{
  "num_key_value_heads": 5,
  "init_std_down": 0.0321,
  "lr_head": 0.006,
  "max_grad_norm": 0.5,
  "warmup_steps": 200,
  "batch_tokens": 65536,
  "train_tokens": 454300000
}
MLP neurons of a small language model. Each row is named by its layer, matrix (up: input weights) and neuron, and shows model dimensions 277-372. Each number is 500 + 50 x the weight over its row's rms, rounded and kept within 0 to 999. Numbers have three digits each.
A block is one neuron, or neurons of one layer that tend to fire together. After each block is what it responds to, as a language model described it from the Wikipedia text at the highest values.

L7.up752:564467478449511533550538581583426410415489561557490515429466502471466480565517431544544534448510524546485483475424508476467514442416403496544550572519600469505492448480509543551475453424529539596517483473457531541572603547506537473545516505526509510507541537519510470597580498584476436522
Description: First-name opening pieces. First word piece of a person's given name where a new name starts, e.g. in sports tables after a country code or after "directed by": Ant(oine), Ad(isorn), Lis(a).

L2.up684:470534524484589462501531480470551482441407435518549435495525520436523501475578514466462510499452485413432559455539497435478519438581487529628473589509410440545546511545543568552580507544527418551556521582540456509464557597435477430480475486453542570458467446486458495471519558455602555584
L2.up921:484483464510506458506403433473435422490552485509552412541416512465469559504536442424534474400573513426403409530502483627493477530581474471525557565491453477615533490550447508532474585547435592498419454519491423549530516426488493566439503442507457599509523463498484558491409452485502578499
L2.up1054:457530460514571460470487500517520442517574501453517458515469521377486514534557512508512441554461504478484469469481483437475454589506554472467505565508592426581530529549508486488531503547548505593483528531556598510429429531509397578497504518467545547556422549435565471460509514578524457457
L2.up1096:481548568517512529527450515528447538413532576521491468554471420475492520490540470408459536528512525339521573499501423537480536529495611554522478459439517500463511542529554511477507472479484476502503525471543538453494492497561459475418498464558456427538367476497495556589475500548547544440
Description: Clause-linking connectives and gerunds. Sentence-opening connectives like Despite and However, linking words (in addition to, because of), and -ing endings of verbs that take an object (ensuring, seeking).

L2.up51:456565440426475477535552490502504550474525491516545559406544471497602540528537496494567577584469461460531470540478453511530450464505513570491496539448433443547471465459494599627499418371507576523536561477419474457561480483411535546504510498468469480506538375588461494526471431419456505474
L2.up63:565485407483616446476599479508510543547521504528489506541449638462377458532572418495524597508575422587548476430498509476479405449466607466391436545553499502446463397486509447453583475488584515465475520443481500391492517474443469501468470482513422539530484434516563584426497405476574440506
L2.up1192:451521511530583458521569434577473446497463464464548495504436504541509544533547462543456485438460515518602498493454477407541445514577532485508434486436567560470482473422417525536527469447510504541443433410494491473585467454497463583469448541541472439445577463556529534524503495553425463540
L2.up1223:525519491512534563532481512518527440471425535473532481583559619569554502468553490456533544458545603531466482606515542488446472501493513439521408441593526480531471553544503514507406565427531509531457368506570405485468365511421519573426551493463422489477445609562580501542585517509575510425
Description: Given-name completion pieces. Word-final pieces that finish a person's first name after its opening fragment, in lists, tables and credits, such as Ger-ry, Der-ek, Col-in.

L6.up296:632582528447542582558406508444438457440458535504575481448397443567532431422478450483492509545532497409507495469516555512517501463487487493489665524500482554506470565453507433431419530434473424456553578503501414511444490504372463399574575529492486449485482504520455531422569466502502560503
L6.up307:535461451455527442511410585501571521467528521521494594515552447537507542562488488492535574427499407464499430565391508519480513506521376529434493490558483602551422462544584483561515596560486554474481511534490431519503559635486503473443461493406485492486468468543537546488473475467510569567
L6.up373:469489589467514466409525517519471453505463497509581546458549484458502524464489431540507492460504492519485455455563493577431485507568528519540599479485576569513539543511482578510533525538494444548516546536547514549432496511500498593508510564442482547490512456556510556434502495479545515513
L6.up457:488457538494447486453476522507496449425503543500508460478416497416437529532488545451492524580441518486549547423499533375541572516506467471490522494483536533537520465482518466507481525553524483500385504498479526440472489501502517454420532506431459532520518442470467461417467490494546611394
L6.up482:579488565486464461498483551467543539460521539556477516521486420501552559454526507421484502590571482516457482491556487555510490450501522399488492489546507403559543575487432457452516517570405482447535514547443487525463443445425603498557527436437520500421518567546531440472431440426555459518
L6.up488:458572527421427510475435489522533490498543408513573527442505509605537550434543566510509481446498494438506451436486484481566400426487611335464474563486572505501466496479516474457531484555491576460478488466541476490497530544420571454515410564582512611571517549433518487451523558504507513419
L6.up578:519542523575423414472508597452534439416479468529459549427460567568429559512497576422475518426562580451489388535533485426477466527551521462466467497562461529482498479540371438519417477412539530561443483541499532458477509463414465474463520599492516588535532471538557396461458528540555531556
L6.up601:502493524495530532566467538466524500500430523574517475416519611560372495438546469398549465379581527498538472521559558513576319460509558393508457544504433563462553579524581443553477430538498523502480500412507483595485516526496393490552491496429471476512646521462597484619445414575491390399
L6.up648:557441512439581496495462577455507464466535493508507539445520534436533590483515594494571534458467475476457495474454554462519548501562546457580504514471504460498520434482503514480435607383479527448377527516478488441587468539576622533607477524575474484510581587460490481577399533492420454470
L6.up656:439654461465565480513524550402478514507474436509547477448459580507444514552536526493581486512513518603471511512455459478543392434452505585463509490489506480440464519514490518489572431441458478473461507499501502461529509531410504647478525576465521521478504501421531485513501500474555492532
L6.up891:532582401475570578471490526481513577510501608610432555519591432524570511507475469506430549459523473478422461608605479477634492495511472436460474530555503553551508507528461535526496569567512457447487538505538487571582617573533546416465516496470592440562504528492562452496427602487534514485
L6.up899:443431482465462537477461515458487520458510495572479465537569467593467528506508489500525574501407477383443437554499481569500449451582512463553452472407551485533548458494539432508524574566443461497468529513520623558520471565449538585657468524542615556545516494387442532493445433490340537455
L6.up926:512562429462519461529570414446532539446480420541538449509590554487501474541490502501514545547491483536505480473519410477550447420457537559539562485449460499455479559612515507469480529488470476396506551386426442540460536457552530501584439502448506604495516584460523491523486554442486553502
L6.up938:517456523534497493473479497422509456395603505469499574514557457471458502475474499461495511464535577584515422401405475504428493640525478470505583560520487591532457422574555572515460470423452453468511611532502396560518498400446392423491508495493527497621376546508507500474447493510489533495
L6.up998:516441449518495566538522532527482479413474492544530465475474492488575584499491609500440400444462504440473444650586539531504465507450335541586510471509526480483582490450519549521510378518554525480462465504470563442529517584470542563406493503506510560511513592549484516540547459428476459486
L6.up1038:492491545477520475456489456535506494381528562552429507507506525405512547530522496439540501517468573448517437487481492559481464405523519434474525446545580507527538490522532553509535514493404581475530456504563517481509467498379527477494521481428512522472475500470545528484557482369508490496
Description: Clause-opening subordinators. Subordinating conjunctions or adverbs opening a fronted adverbial clause, often after "said that," or a sentence start, e.g. although, after, since, while.

L6.up75:519490465365586499494471514476512436541490476492496486476535463402449553517472562436490545449484448527541507395508511439576469535594551426483467527510606490588454396616550486471521528487511544511453547493457446555521483507499528578428454522461454539503546511427525388497412445454563515529
L6.up79:445441535505458463460476621507537508522595451423479615493504504468510471480505517527612535487548488507538570481560439597524408422544453473570575517480465454422465415469514422585528439504486396446447483505445527599493507554387457480500499460495542602581503487499516495524577458470525544454
L6.up87:514507437555452585461429499531454475462530464522477456476481514520533472450413540534460538376516537526549531480486456448556556391427485493509459445500542494465559460477489439497567518502419481524526501430470364556469480516489459462486400411464587534493494510533503542519541377538547440535
L6.up161:515551594535501486512565551572380442556515468559564537531499532408515474503526462537475455472471504334519488501563496473528606437530567550505583533551488535528492457453479529443533522482542563510464444412416510463506446474457439476484503472397486499538528496485547507529484467411551526408
L6.up176:459469515498416482523503494555516399615510562490532468408514484423481493529486425495530525494548476483496489457500399468539466440517449452384595437455425611466514544550439477452556604490503435492534524453485474520495468512489480538496495500467515561450498596464425485450550537493446493528
L6.up210:583444490481550448539565565534438409422482528566495478488425537402465514453547545504478472513497437559445538479608585530504489533510511527454527521499438445431519512468441490468508424545541593551564552456491537491459577500514533533519530420474423532475572527556558552523473375517538501463
L6.up213:441544547540533444556524500419515528519472554522458574429486532519621476593454509541508565484540399568493483490510500514593420523499458374474537551490610518521552490488452512539525461515483536560592611609527516518509489472446437474467515504540644500477484600580461481516541517591395518472
L6.up304:555536408544502562448488413547517440485495374471446427443457460518499435572505519505544624437563554426552469442529500487489413459397494476565476521574590473520540411474429558449493454481579557512515477389432496532563532401468453457525513506545510529546526464468496508499551513480557534426
L6.up329:513543535565508399498511507495489449552533575532534492491642489475439507515562555454565428505530444465470478476459515462487547540452489517524520513589437518405598438460479452579531471538527531527452543414479545458481507506499477484455501627472510559553502429537536446586501471533520573455
L6.up342:458526488460528514506435518438456453467584503466442473475460544542556481514467509568560537463588432489483534576481483592450518391425557493508481607496445550532579487463461549486452415536560605513476497456497503524541511546582447454538612488618544488461480517506464489484521482579484509520
L6.up445:553513556508497602473497482488508456540422459463524447504553480508492431505530608570582556512500481536505537474557467540492468472525537394484513514533477511533456486429543529519481545579516506502513584514427534476471558412441438518525501461448498428467465565507532551407477454608461569483
L6.up554:512571531565491495598588466483507512484537513498544423518519514530518442578545566499587543450535485461523522450566481483492571538514508515498490524414595527373471367460464428564500459477485539464535464554496534453448472548489495482508514441593428489559449446531442503478474506584423505505
L6.up752:458442538511521565460507571499433489450564515491523533458432449594519396484508449478520473498466520484503545630475420534561446396453610560534510542522480422469416444500433510501434499586527440518570538590442552541534551519494503462406501535488557635590549486530550504550614501491390500535
L6.up1099:441547533540551521537553509428525322511537548438424531569407429525497492520586485519495532395528519520477538452468505541473516444442536470552564500554540574451535483533491528517451471531573484467523457530488482581499438514517415434588525564494525474535512459444491552540505561522431511472
L6.up1189:493493406567481453587570475486551554581427570466498493460467481505471473548565462452565453503470433483562529474554511497502470511469483467510442446466555449499534535507425544454475457511527583591448496621472488562529486457436548450571392522552507446495593444439458418505482438519449531552
L6.up1239:521403526546529552515524576480466479424454501472503558509476446551538482506547539571438475487558543400562423496544465475574445446409522640504496504471463492470504468518498468487529452469552497531536422492510458525492471508419453514433456524582481490501449411460529520609562443487539477461
Description: Given-name completion pieces. Final word-pieces that complete a person's first name, usually a female one, before the surname in biographies, sports tables and plot summaries, e.g. Ing-rid, Syl-via, Mon-ique.